config.toml
n_layer = 9
activation = "squared_relu"
norm_place = "pre"
rope_fraction = 1.0
tie_embeddings = false
extras = ["capped logits"]
init = "normal"
lr = 0.0123
beta1 = 0.9
lr_head = 0.00792
warmup_steps = 0
schedule = "wsd"
batch_tokens = 16384
MLP neurons of a small language model. Each row is named by its layer, matrix (up: input weights; down: output weights) and neuron, and shows model dimensions 48-111. Each number is 200 + 20 x the weight over its row's rms, rounded and kept within 0 to 999.
Before each neuron's rows, "fires on" lists the tokens most often at its 100 highest values on Wikipedia text that the model never trained on. A number after a token or word is its count.

fires on: "us" 35, " (" 17, "ir" 15, "-" 10, "ep" 9, " des" 6
L4.up48,193,194,191,197,210,189,199,188,200,179,230,203,221,212,242,188,194,181,221,215,201,222,178,223,167,196,190,227,185,226,210,209,196,226,197,211,167,181,209,211,208,214,191,210,198,243,228,206,229,251,204,204,230,230,177,172,176,184,201,220,208,206,199,200
L4.down48,234,210,188,178,208,173,203,200,203,167,178,198,219,183,161,215,203,213,251,250,216,211,247,195,186,182,178,179,217,225,202,209,199,171,202,185,198,230,147,180,211,189,216,178,195,195,192,173,201,176,234,190,205,188,192,204,211,214,204,205,213,177,192,192

fires on: "ost" 14, "re" 14, "c" 12, "v" 11, "ir" 9
L4.up452,184,202,183,234,220,210,186,180,209,206,186,195,222,164,217,190,177,193,206,187,204,210,173,175,199,212,152,220,187,212,182,211,161,211,210,187,188,156,173,221,204,210,194,209,186,192,179,226,230,196,203,198,208,184,205,189,214,203,174,193,254,208,193,202
L4.down452,209,230,259,202,247,202,209,204,192,165,225,210,172,214,223,231,207,214,217,191,172,186,209,177,220,193,211,221,189,200,201,190,175,189,185,204,199,229,222,216,208,221,195,199,184,190,184,209,187,170,190,187,177,201,195,226,209,234,208,191,157,186,200,207

fires on: "ate" 39, "re" 31, "pp" 11, "." 6, "ab" 5
L4.up623,186,191,175,195,194,186,192,237,185,186,215,186,210,174,226,212,183,177,199,203,189,186,190,193,177,208,179,219,184,210,208,180,185,197,177,165,168,179,199,154,204,165,199,197,196,200,169,196,170,232,207,227,221,190,206,240,207,205,203,224,190,195,190,221
L4.down623,204,194,202,205,189,216,218,187,167,203,222,218,203,180,243,215,180,220,175,219,206,161,260,215,191,213,182,173,220,142,179,182,218,200,200,222,204,209,212,216,209,165,195,179,202,220,208,193,167,227,193,208,205,192,192,223,202,239,193,225,226,208,198,163

fires on: "," 88, " to" 10
L4.up755,211,196,198,198,207,193,175,197,194,192,195,227,206,225,190,178,176,174,180,196,205,200,195,221,189,177,204,186,230,229,207,177,180,192,219,194,218,236,231,202,169,179,206,239,184,209,160,190,191,213,201,201,199,182,213,206,195,218,184,211,205,169,218,207
L4.down755,188,180,185,208,208,211,184,210,192,170,225,219,190,213,201,189,184,187,145,230,184,179,198,190,187,200,223,190,206,171,154,177,178,193,216,215,193,199,160,202,167,209,183,257,159,242,210,197,204,177,205,233,211,208,205,210,169,194,157,223,153,216,216,198

fires on: "il" 29, "ific" 13, "ther" 11, " were" 11, " are" 8, "ue" 8
L4.up674,211,215,120,204,161,185,219,227,238,171,183,190,219,222,180,206,200,191,204,195,173,224,212,222,201,188,183,163,196,187,203,156,197,223,205,209,183,168,212,214,222,221,189,198,242,222,201,220,190,204,192,206,177,162,214,188,195,171,197,192,171,193,218,193
L4.down674,193,214,204,186,190,234,186,216,184,211,199,201,193,191,233,199,204,177,185,201,193,222,248,223,195,201,210,234,189,245,216,181,169,185,191,196,214,195,216,203,201,173,205,211,198,159,184,199,231,226,203,202,243,215,186,181,215,191,208,229,201,181,216,191

fires on: "," 48, " the" 28, " of" 15, "ly" 5
L4.up206,166,158,218,195,205,217,159,213,220,179,206,180,193,208,239,204,178,196,215,209,221,179,207,215,197,220,217,194,191,186,221,224,181,218,222,196,214,216,189,181,202,221,191,213,213,196,224,202,203,234,180,163,180,217,186,225,233,192,211,216,186,159,195,221
L4.down206,202,209,206,233,168,174,192,175,204,156,181,248,201,205,189,183,210,200,177,218,184,212,192,205,204,226,200,190,171,183,211,203,202,203,203,196,209,156,186,188,207,196,191,148,191,206,208,187,237,196,209,230,240,211,209,175,222,171,197,190,186,185,202,187

fires on: " the" 74, "ri" 9, " a" 7, " The" 4
L4.up700,218,247,146,195,237,168,243,208,236,167,206,201,205,213,218,223,180,177,201,203,225,188,187,214,184,197,175,223,191,205,163,224,214,181,223,173,200,183,173,224,199,188,202,173,182,196,164,183,213,205,170,203,216,202,211,189,221,185,192,166,195,204,208,156
L4.down700,209,179,149,165,195,179,197,213,241,210,193,173,212,217,198,167,206,219,218,166,172,221,203,199,204,223,201,203,225,236,214,224,190,215,209,217,213,214,176,241,202,188,197,215,206,195,205,184,174,192,224,232,231,209,195,187,200,189,197,199,214,199,210,216

fires on: "s" 28, "y" 13, "z" 12, "al" 11, "ur" 9, "un" 8
L4.up310,151,200,225,204,223,199,189,219,203,169,206,194,189,191,231,197,187,201,221,204,204,236,224,204,214,237,210,221,234,215,232,187,220,219,205,224,193,185,230,223,212,193,200,188,218,216,217,220,217,188,185,193,227,214,211,216,230,200,216,202,178,204,202,191
L4.down310,195,175,179,187,234,199,208,228,203,186,173,212,186,214,186,171,197,224,183,201,225,204,194,219,166,186,189,166,142,188,219,210,188,180,197,240,190,177,148,192,176,167,211,207,188,188,209,239,200,185,247,189,227,200,214,216,171,172,228,196,197,219,192,240

fires on: "R" 21, "t" 19, "r" 12, "hed" 12, "art" 5, "re" 4
L4.up52,238,211,225,175,193,240,220,212,190,204,232,214,188,216,227,192,220,205,199,232,202,199,213,189,221,178,165,225,233,221,215,228,193,211,220,177,166,182,204,165,198,192,179,185,194,188,213,202,214,206,182,188,198,198,215,200,178,179,226,207,206,173,205,226
L4.down52,189,202,184,198,235,227,209,222,189,173,208,225,167,188,175,202,215,201,192,225,236,185,200,158,207,205,187,178,211,204,215,222,190,210,163,217,185,176,207,234,208,213,240,197,189,163,162,214,181,205,218,229,210,190,185,195,204,205,201,184,203,250,189,222

fires on: "c" 16, "om" 15, "t" 13, "id" 12, "st" 9
L4.up341,199,212,197,184,187,230,200,214,225,169,196,241,174,187,202,213,171,198,236,195,218,203,212,231,182,220,196,218,176,203,198,175,220,224,217,188,248,204,203,183,212,189,221,208,184,175,233,212,205,224,232,201,199,220,191,180,186,224,169,171,206,225,161,191
L4.down341,205,187,204,215,213,206,214,207,205,236,203,202,195,213,180,213,192,187,188,221,217,161,208,166,198,152,213,191,220,217,180,192,177,201,145,217,192,206,216,179,179,220,189,225,204,182,194,204,189,184,201,196,200,217,193,216,177,199,184,202,182,246,218,189

fires on: "t" 41, "ur" 9, "T" 9, "et" 7, " Q" 4, "b" 4
L4.up256,189,188,171,203,219,210,153,200,201,198,192,196,166,188,187,182,173,226,195,211,187,186,201,215,224,217,206,245,203,210,229,193,200,196,219,203,196,186,197,183,173,195,171,195,201,206,204,192,195,202,182,178,196,221,202,211,208,220,174,219,250,183,197,181
L4.down256,205,185,186,222,173,209,210,213,206,179,190,218,194,226,191,220,209,192,174,212,185,208,229,191,198,215,208,229,196,161,215,200,217,210,185,205,191,199,218,219,182,202,208,220,198,201,212,182,229,190,209,205,200,206,210,214,192,212,219,195,218,215,174,196

fires on: "et" 20, "re" 11, " U" 10, "ation" 7, ")" 7, "ot" 6
L4.up174,185,196,218,227,214,194,203,210,231,204,191,173,199,219,201,199,188,180,197,228,230,204,178,165,175,202,222,234,226,221,202,194,169,179,241,181,239,146,209,210,176,197,204,201,227,199,208,206,173,166,159,187,187,211,203,233,209,197,169,220,177,209,198,233
L4.down174,231,159,173,216,197,228,204,201,216,176,214,191,196,216,183,210,200,158,205,189,200,173,190,201,200,175,195,189,223,177,243,202,212,240,176,188,215,222,186,195,192,205,236,185,197,200,182,216,208,174,203,175,218,198,229,201,220,210,256,177,205,161,207,200

fires on: " by" 13, " " 12, "re" 11, " or" 10, "ound" 7
L4.up611,206,239,214,185,232,197,194,178,197,210,173,203,196,202,220,221,196,192,203,161,193,202,207,205,196,224,190,210,188,215,233,206,192,212,204,186,176,154,174,205,208,224,199,192,223,204,196,237,261,228,226,186,158,170,185,175,175,155,192,192,239,197,211,210
L4.down611,193,195,187,207,216,178,225,192,201,195,231,203,210,158,218,171,176,234,198,178,249,204,198,187,213,198,201,190,216,196,196,216,227,212,201,182,158,178,188,228,193,191,188,223,168,164,211,207,206,193,219,177,194,193,218,225,134,203,205,210,181,185,179,169

fires on: "l" 27, "x" 22, "t" 17, "pr" 11, "re" 10, "u" 9
L2.up620,161,182,220,211,204,202,200,203,210,232,227,198,206,211,210,184,212,182,220,243,203,187,192,180,162,195,216,216,202,199,207,222,182,245,234,195,151,177,194,170,168,184,221,197,202,190,251,210,185,208,182,218,211,209,176,217,179,187,208,183,169,177,203,226
L2.down620,204,202,202,213,198,213,194,214,224,199,218,228,242,187,223,249,223,175,199,199,247,182,219,181,223,217,216,185,182,182,220,164,199,212,196,226,204,194,232,216,220,204,204,190,180,241,230,179,212,208,212,160,205,217,177,171,195,172,197,193,208,163,211,200

fires on: "on" 17, "r" 17, "in" 12, "og" 7, " John" 6, "y" 6
L4.up464,222,199,189,204,194,189,233,221,179,220,219,195,200,235,181,199,187,204,207,185,198,203,208,193,220,225,228,229,219,225,234,198,192,231,195,196,210,210,186,193,166,228,205,184,214,229,187,187,220,195,188,209,203,193,175,203,171,206,211,241,155,211,194,230
L4.down464,206,159,196,236,193,180,180,212,198,185,206,176,204,183,175,185,200,213,175,176,224,201,189,227,206,205,169,193,206,227,181,196,202,159,191,197,258,225,217,168,223,222,207,182,191,179,245,216,211,199,221,180,165,179,204,181,235,195,192,224,197,202,204,185

fires on: "em" 28, "al" 17, "le" 10, " years" 9, "end" 8, "ol" 5
L4.up31,192,227,207,189,219,213,196,203,215,208,220,207,202,139,179,220,183,224,203,169,210,168,213,210,224,193,205,203,213,205,225,211,242,175,239,198,165,214,178,188,217,211,216,191,200,175,226,186,209,215,203,215,204,168,209,199,176,209,213,207,162,215,185,232
L4.down31,229,200,211,207,222,177,238,186,205,214,195,234,209,236,218,219,213,191,219,197,200,159,191,192,190,217,198,223,202,204,181,207,193,178,181,196,243,199,207,222,202,204,187,202,234,208,207,200,198,160,240,183,204,235,208,192,211,235,169,180,231,194,201,207

fires on: "t" 49, "ter" 45
L2.up393,206,200,193,240,219,216,173,226,201,186,194,221,216,201,214,201,185,190,196,196,184,228,166,214,192,196,179,217,234,200,229,220,134,189,206,204,211,221,184,206,178,229,168,169,183,175,209,223,202,173,207,187,213,194,182,178,216,213,182,199,222,184,202,179
L2.down393,203,194,192,215,161,201,183,160,210,198,175,206,195,199,190,170,196,208,222,164,233,220,185,188,176,198,198,242,212,196,208,228,201,214,167,207,204,202,196,221,191,186,189,200,202,183,230,193,188,183,176,199,195,183,205,170,178,203,191,180,197,231,192,240

fires on: " f" 37, "-" 21, "tern" 9, "duc" 8, "200" 7, " med" 4
L2.up366,218,213,205,229,206,194,219,231,178,197,191,205,215,223,193,199,227,180,221,220,212,154,247,171,175,219,218,178,239,195,195,194,204,204,217,215,170,229,190,200,197,212,230,218,231,178,211,189,191,235,155,159,207,216,216,210,240,197,193,220,213,210,211,178
L2.down366,180,201,178,178,180,172,178,199,177,189,207,185,196,215,209,193,189,196,196,179,203,203,184,191,213,179,164,202,183,243,188,192,194,202,184,185,212,209,176,185,184,193,190,215,224,203,211,201,212,204,212,216,200,189,248,163,173,228,208,203,221,165,172,204

fires on: " other" 40, " States" 9, "ther" 6, "ter" 6, " his" 5, "ra" 4
L4.up354,220,222,179,190,196,199,211,218,231,202,176,215,196,191,169,178,187,213,222,205,196,198,208,203,242,199,215,203,205,227,240,170,157,197,206,208,167,179,181,200,204,226,205,174,220,196,204,182,178,182,200,201,193,174,144,208,187,216,221,180,189,218,191,158
L4.down354,183,184,207,175,232,245,190,179,173,201,191,195,186,221,217,237,172,192,191,157,205,210,173,204,186,204,209,187,201,229,156,178,192,216,216,186,204,200,179,199,187,195,235,180,208,182,185,231,221,171,250,202,214,193,180,201,206,201,210,202,206,181,203,186

fires on: "it" 34, "ab" 15, "e" 10, "ing" 7, "end" 5, "h" 5
L4.up528,194,202,177,185,224,198,195,218,224,230,214,187,220,187,217,203,188,213,210,232,208,175,191,198,200,211,201,224,226,216,209,157,201,232,155,223,209,191,195,186,209,196,201,192,173,202,203,184,196,192,193,185,218,194,212,185,173,224,210,224,178,189,205,177
L4.down528,229,171,197,219,215,191,180,210,200,197,222,215,192,213,222,166,200,208,205,180,209,201,194,210,186,223,188,202,206,185,180,213,146,202,181,202,210,233,207,191,214,209,229,195,189,224,166,203,218,160,189,207,170,181,189,188,204,162,185,176,184,194,215,209

fires on: ":" 18, "t" 18, "ens" 13, "ation" 12, "|---|---|---|---" 10, " rele" 10
L4.up49,217,180,215,196,207,203,222,179,200,206,219,215,198,221,207,175,205,182,184,202,207,220,213,225,183,203,225,217,168,200,173,197,201,245,203,190,180,174,215,195,187,214,174,186,197,211,198,213,203,199,192,185,209,168,201,211,172,173,224,193,199,165,218,214
L4.down49,216,225,199,195,182,181,166,170,201,208,187,230,161,183,195,187,196,168,191,205,189,192,172,162,204,172,211,202,136,200,204,214,184,188,178,206,203,166,193,213,168,179,194,151,208,222,179,201,158,197,181,222,187,203,235,215,207,188,223,155,223,184,191,210

fires on: "ain" 16, "i" 15, "age" 9, "and" 8, "ing" 8, "e" 8
L4.up476,185,221,194,187,205,192,179,186,200,187,225,170,225,191,209,212,191,175,190,210,189,178,200,217,214,215,210,161,232,192,197,168,218,197,180,207,212,182,178,202,208,190,172,215,191,174,202,192,214,238,207,202,167,200,214,208,181,205,210,198,199,151,224,204
L4.down476,212,180,214,210,206,187,184,226,216,220,153,206,217,250,200,184,204,188,230,179,184,178,200,170,182,222,159,225,186,190,171,196,203,181,192,177,211,188,212,200,221,190,216,210,221,198,224,227,190,207,191,229,230,207,145,194,204,211,201,196,241,251,176,172

fires on: "ot" 38, "ar" 10, "r" 9, "on" 9, "y" 8, "ev" 6
L4.up454,221,184,213,220,196,234,197,227,203,197,193,227,164,175,206,199,190,203,211,213,207,213,208,183,211,211,215,201,200,218,207,220,177,225,210,182,190,216,183,228,153,202,220,211,223,178,220,194,228,231,212,206,170,158,191,180,184,186,230,200,186,224,218,234
L4.down454,137,212,188,193,215,173,190,176,216,184,230,213,215,216,185,193,177,171,173,201,190,200,164,182,192,188,203,200,220,171,219,218,193,219,209,193,210,207,217,219,256,207,214,187,206,211,198,187,189,155,159,205,200,195,222,248,194,221,181,207,226,214,156,204

fires on: "ri" 13, "se" 11, "iv" 11, "aj" 11, "op" 8, "od" 7
L4.up654,197,225,215,206,220,190,225,213,208,173,209,185,203,223,176,273,193,186,203,180,141,209,168,184,174,207,185,190,187,197,192,209,182,191,176,194,208,153,210,230,197,238,191,189,204,205,166,158,213,199,209,205,209,208,189,194,191,177,175,227,188,193,189,165
L4.down654,201,186,220,230,169,205,169,171,242,223,228,213,186,173,187,192,157,231,203,207,218,198,197,178,227,170,190,206,197,221,189,162,222,228,197,203,222,193,220,223,160,207,177,211,200,215,214,185,205,217,211,230,224,166,175,216,218,206,189,184,188,190,224,196

fires on: "on" 44, "port" 12, " University" 10, "ur" 6, "ect" 5
L4.up420,192,227,211,186,223,183,218,182,228,164,208,198,216,212,216,200,199,185,172,204,200,183,205,180,197,191,220,179,188,208,190,184,231,209,224,187,188,213,209,198,186,204,195,165,226,177,232,182,194,194,195,185,188,210,185,176,185,200,217,222,184,203,185,193
L4.down420,223,182,209,203,211,209,197,228,183,218,200,188,197,217,188,205,190,204,178,198,166,184,171,205,169,215,179,191,207,197,236,159,181,176,211,194,235,211,182,180,204,222,203,172,221,196,191,191,194,221,221,169,183,162,158,201,214,255,186,206,217,189,219,189

fires on: "her" 18, "ance" 13, "red" 11, "al" 10, "ro" 10, "able" 6
L4.up327,195,204,165,217,220,213,184,190,187,260,199,215,203,191,206,191,191,220,227,197,196,195,185,194,186,137,174,213,203,186,197,204,174,190,224,222,175,210,226,190,184,197,209,172,208,210,224,192,231,200,175,175,238,199,176,194,204,217,206,180,179,201,239,233
L4.down327,202,193,223,211,199,192,191,169,225,195,206,207,243,219,189,217,203,207,184,227,210,194,224,196,184,207,217,182,179,231,219,164,222,190,204,163,206,157,184,253,218,208,206,194,221,169,201,207,173,243,215,213,198,198,173,199,187,212,174,198,199,206,191,177

fires on: "al" 22, "ix" 17, "ree" 13, " other" 8, "ther" 6, "ine" 6
L4.up663,214,207,190,183,171,189,206,208,194,233,189,196,208,212,180,173,196,190,206,194,168,191,184,219,180,189,223,168,210,185,213,214,183,166,198,165,212,179,197,195,214,248,226,181,244,178,212,214,162,196,192,215,193,206,191,219,202,200,215,221,199,187,185,184
L4.down663,213,252,184,195,205,205,223,189,154,184,184,197,234,200,208,204,196,222,225,206,194,176,204,217,201,176,237,262,185,173,197,195,208,167,207,204,239,215,178,187,190,214,166,189,204,199,134,169,192,189,206,178,189,214,205,211,189,178,195,223,195,215,238,217

fires on: "um" 27, "us" 20, "re" 15, "ro" 8, "ov" 6, "ies" 5
L4.up549,208,219,185,212,197,201,217,188,190,205,178,219,205,242,219,193,224,181,212,189,217,206,194,205,164,201,221,188,203,198,200,209,185,213,209,192,211,160,235,219,165,194,209,170,173,159,192,169,181,166,229,228,203,178,171,227,182,213,215,225,211,175,213,172
L4.down549,220,152,221,233,196,218,212,212,206,239,224,158,238,153,203,181,224,233,181,167,222,182,178,185,188,171,193,215,190,218,177,223,198,210,206,168,160,239,216,159,213,196,211,192,219,209,246,194,228,211,201,215,221,225,245,218,165,194,179,183,165,192,196,228

fires on: "ol" 37, "oc" 26, "s" 12, "uc" 9, "al" 6
L4.up104,172,215,198,176,204,211,188,179,199,193,197,208,202,195,210,202,190,172,177,189,223,229,262,198,210,205,214,215,192,224,231,208,223,213,241,180,187,204,197,182,226,237,210,181,209,230,243,228,201,203,204,176,226,185,209,191,208,207,204,194,192,212,203,215
L4.down104,193,223,181,199,180,211,174,193,178,197,204,209,182,192,199,198,230,193,210,193,209,166,189,220,227,141,185,181,180,200,209,202,167,207,183,231,182,185,194,169,171,213,203,216,198,203,231,163,194,177,143,249,168,191,156,167,162,183,196,209,191,242,217,189

fires on: ":" 51, "-" 14, " cent" 11, "k" 7, "ight" 4
L4.up724,181,214,192,187,253,206,212,163,154,215,201,203,214,207,214,187,208,210,211,195,243,195,244,198,209,219,228,206,192,232,196,191,172,180,209,204,221,215,229,158,210,190,244,219,219,173,186,220,202,231,220,200,202,224,219,191,212,209,228,200,202,202,217,216
L4.down724,198,183,180,208,189,201,188,203,211,198,176,210,218,213,192,176,183,200,222,198,181,196,169,191,205,191,215,216,212,193,243,196,195,204,217,206,201,213,189,198,227,181,196,234,207,222,197,192,199,231,192,188,216,188,215,212,214,249,179,211,176,218,187,216

fires on: "u" 34, "y" 19, "v" 14, "in" 8, "k" 6
L4.up90,191,225,185,197,214,222,239,251,175,235,181,262,186,204,170,197,205,186,189,209,162,169,195,186,201,197,186,216,204,181,212,166,211,209,172,207,194,207,176,206,176,236,212,176,242,192,209,179,192,200,227,195,177,168,178,192,220,219,221,203,184,203,194,205
L4.down90,220,209,232,201,180,177,201,185,186,204,210,238,198,189,212,212,211,190,161,187,240,223,177,209,189,194,166,236,203,165,206,221,178,228,210,203,233,220,207,189,208,234,220,192,241,204,173,201,214,213,162,218,248,212,175,177,199,216,203,221,210,190,192,179

fires on: "," 92, "-" 4
L4.up67,185,210,188,178,219,180,208,170,219,225,228,196,209,206,218,184,192,172,206,204,213,226,199,176,210,217,214,194,184,196,202,167,206,201,198,186,207,222,242,229,167,176,198,233,185,213,195,190,167,223,186,207,193,217,189,204,204,200,183,196,193,214,220,202
L4.down67,196,193,185,227,178,208,174,214,189,194,185,245,191,207,211,200,223,207,170,205,205,235,185,161,241,185,222,228,153,198,210,228,222,203,234,185,213,220,199,223,192,196,203,162,228,185,207,206,184,181,194,201,227,207,198,211,223,231,224,208,212,201,207,221

fires on: "h" 29, "es" 12, "ood" 10, "ed" 9, "is" 6
L4.up165,189,194,212,228,247,237,237,214,236,180,193,181,197,191,170,206,212,222,204,189,247,178,207,209,236,242,205,182,177,212,231,215,163,187,200,201,220,200,197,195,176,185,201,196,220,186,221,242,186,216,177,209,191,183,200,209,176,182,224,209,234,163,198,183
L4.down165,212,177,197,195,211,234,208,255,201,218,203,228,175,170,199,208,212,206,179,166,168,218,182,202,181,175,186,191,203,184,176,188,188,203,194,209,164,150,203,197,155,181,212,165,176,172,221,213,218,167,172,192,229,187,189,213,229,180,206,176,173,208,229,212

fires on: "re" 34, "r" 16, "ec" 14, "c" 8, "t" 4, "v" 4
L4.up44,192,234,172,239,200,221,177,246,193,181,187,219,170,221,213,199,180,160,168,205,218,216,176,198,171,222,226,198,207,173,189,216,186,167,226,208,172,204,237,227,192,261,226,214,194,202,213,188,178,195,202,217,203,199,198,159,211,175,192,175,194,189,205,186
L4.down44,199,188,192,205,220,174,197,201,231,212,196,186,213,171,230,201,194,177,217,209,209,197,184,222,222,206,199,219,205,190,239,179,167,190,216,229,208,162,200,188,213,194,205,216,229,172,193,207,177,197,179,204,208,224,193,216,183,225,208,207,190,204,219,217

fires on: "u" 47, "al" 20, "ous" 12, "ch" 10, "en" 8
L4.up123,210,201,192,197,211,191,194,169,179,182,198,228,229,208,206,196,204,196,209,221,214,189,214,214,155,226,181,208,203,235,207,182,189,177,228,226,187,195,187,231,232,186,206,177,168,160,195,191,192,181,160,200,191,222,211,156,198,182,195,163,194,195,196,159
L4.down123,206,206,211,216,169,217,174,181,192,247,175,182,224,196,181,211,194,179,213,191,209,197,223,208,215,218,191,215,218,191,201,242,202,206,206,200,211,218,195,204,223,186,203,197,195,201,211,193,190,195,212,159,210,201,213,213,139,179,194,218,188,192,245,217

fires on: "e" 25, "," 25, " work" 13, "ake" 6
L4.up304,199,184,191,179,202,175,199,202,210,193,172,218,215,224,239,195,242,195,184,158,193,214,181,193,218,172,198,190,184,221,202,225,176,198,183,201,171,224,172,204,193,201,188,186,217,175,190,179,185,201,217,206,196,195,211,188,204,236,176,197,218,179,162,211
L4.down304,169,210,227,216,184,205,215,188,223,213,199,186,212,193,197,196,209,196,224,178,203,164,203,215,206,168,220,195,221,202,221,203,189,215,207,204,205,241,196,161,214,210,187,193,185,221,192,200,191,193,203,234,176,215,230,239,221,185,219,231,182,173,181,177

fires on: " pr" 46, "is" 18, "r" 8, "ch" 7, "ast" 6, "u" 5
L4.up360,229,186,215,212,196,220,186,173,220,225,195,234,167,214,219,209,159,178,238,187,195,198,218,212,172,223,158,219,225,168,188,217,198,183,205,197,204,166,171,205,191,184,202,201,194,179,157,190,221,190,219,167,191,201,199,157,154,184,234,177,196,207,201,176
L4.down360,193,201,185,170,222,186,201,224,195,225,213,197,165,215,192,233,198,218,208,190,162,176,211,189,181,201,176,222,175,206,180,208,216,201,179,203,175,180,175,212,155,204,218,214,186,201,213,225,197,197,175,181,186,205,232,196,206,176,174,214,178,200,196,240

fires on: "," 88, ":" 10
L4.up450,200,206,197,192,226,192,195,146,192,211,214,183,180,213,225,184,153,199,196,180,177,217,206,183,204,205,168,177,179,235,200,165,187,205,244,191,159,189,195,178,177,208,208,210,200,220,228,243,219,170,188,194,225,190,193,190,170,192,192,199,194,170,194,188
L4.down450,155,172,228,216,189,205,221,158,229,185,206,236,169,208,202,208,228,174,154,198,220,205,230,167,201,201,200,212,209,207,170,182,203,201,186,195,212,199,209,235,192,213,191,200,181,200,221,202,186,181,194,232,214,163,220,182,252,170,204,202,206,179,176,212

fires on: " 6" 21, " 4" 9, ":" 9, "est" 8, " 18" 6
L4.up214,186,177,236,169,210,180,208,207,191,210,205,212,168,215,216,198,196,230,168,204,195,194,181,198,222,202,183,217,173,204,220,180,198,228,194,201,204,195,201,195,204,215,222,200,213,205,214,204,241,192,241,206,182,210,186,203,180,175,193,204,194,201,259,200
L4.down214,197,187,158,237,186,227,154,186,208,196,190,169,240,197,179,216,185,224,233,180,205,172,237,202,192,190,208,181,256,187,184,198,177,200,219,190,202,201,186,155,183,184,198,203,211,230,177,230,189,168,202,177,218,163,219,179,212,237,195,212,221,185,238,173

fires on: "in" 29, "th" 29, "ies" 17, "us" 4
L4.up249,208,200,194,224,214,201,228,185,177,180,186,202,215,203,192,186,195,188,193,209,228,225,166,190,222,220,175,201,206,194,204,211,204,200,206,194,150,208,194,201,183,202,229,173,187,203,232,178,187,207,227,213,189,209,170,222,168,200,204,193,184,195,179,184
L4.down249,213,206,204,205,238,210,214,164,194,218,185,194,192,193,212,205,189,190,188,197,193,219,184,200,208,166,224,229,185,204,179,187,202,163,209,192,219,243,182,208,187,186,187,214,229,221,218,211,224,177,191,217,215,183,217,205,206,188,189,216,224,180,197,194

fires on: " In" 52, " On" 11, " At" 11, " It" 5
L4.up597,199,205,191,230,214,202,183,214,249,190,181,212,188,186,217,195,203,191,199,175,187,200,226,176,222,178,199,176,178,211,183,201,219,213,228,183,181,211,208,179,190,180,239,196,164,205,193,198,219,225,198,188,173,213,215,188,198,211,215,187,212,180,231,221
L4.down597,235,199,204,176,186,203,202,178,213,190,199,174,192,208,198,235,238,201,192,164,200,192,205,191,224,213,213,224,214,205,212,184,243,200,209,179,225,168,214,191,168,248,217,181,203,183,228,223,226,183,201,231,218,204,176,213,225,178,174,203,202,201,157,232

fires on: "iz" 32, "is" 22, "z" 14, "ul" 8, "enc" 7
L4.up402,188,203,196,210,216,199,212,171,245,236,197,224,194,174,209,190,166,189,235,192,191,201,230,181,161,193,205,183,190,220,198,199,210,213,197,201,163,194,187,189,201,192,182,217,179,181,163,201,229,197,187,144,191,200,235,183,214,187,206,164,184,204,190,217
L4.down402,231,177,210,259,170,220,201,191,182,189,197,196,197,201,193,204,186,221,211,197,210,241,197,188,216,211,177,196,204,218,194,182,188,208,175,237,175,198,177,205,173,219,154,208,163,228,199,197,182,200,193,160,204,216,222,242,209,181,236,206,257,239,194,192

fires on: "in" 18, "," 15, "ver" 13, "m" 13, "s" 12, "am" 6
L4.up274,172,188,219,225,215,196,182,163,203,218,205,223,196,183,179,175,215,219,213,170,217,200,194,187,208,176,194,179,215,198,228,199,227,217,230,210,222,209,215,203,171,171,187,216,212,174,229,185,188,155,243,206,215,187,189,183,187,219,213,199,191,215,164,203
L4.down274,215,228,179,202,217,196,185,192,191,191,201,184,216,204,231,202,196,205,191,197,197,247,216,201,213,235,218,204,196,239,185,219,168,182,182,196,182,211,175,155,197,206,172,198,181,235,168,171,204,228,195,163,175,197,246,204,237,196,208,195,179,193,237,218

fires on: "ure" 19, "y" 18, "ame" 13, "ire" 10, "ory" 9
L4.up416,202,220,173,193,185,227,214,191,207,256,238,227,195,211,233,216,223,181,199,221,176,204,174,174,192,233,211,172,196,204,228,215,155,170,201,222,181,190,167,201,191,175,170,195,204,194,206,210,193,213,190,189,214,194,183,204,199,175,220,184,233,185,198,216
L4.down416,190,201,182,194,239,204,166,209,228,165,196,201,222,209,196,185,190,207,190,189,188,208,233,217,202,211,176,228,181,182,193,183,217,186,185,170,188,203,261,220,196,241,217,213,223,218,198,194,210,205,215,178,165,185,226,210,198,205,174,202,184,172,191,233

fires on: "ter" 16, "et" 13, "el" 11, "ir" 10, "h" 8
L4.up764,211,227,207,223,228,181,193,215,174,200,205,239,207,182,241,193,234,225,199,203,185,228,204,183,170,190,177,219,222,189,224,177,173,231,194,211,197,196,171,177,190,211,208,191,221,232,212,235,209,184,215,179,206,194,194,188,194,217,180,203,211,190,224,213
L4.down764,216,202,212,227,206,226,201,207,188,197,185,203,187,189,228,214,184,199,158,218,197,177,213,172,183,244,234,191,209,200,163,190,190,191,175,187,188,190,179,179,198,214,153,188,207,196,188,216,197,189,227,213,186,206,188,195,222,213,202,213,157,231,213,173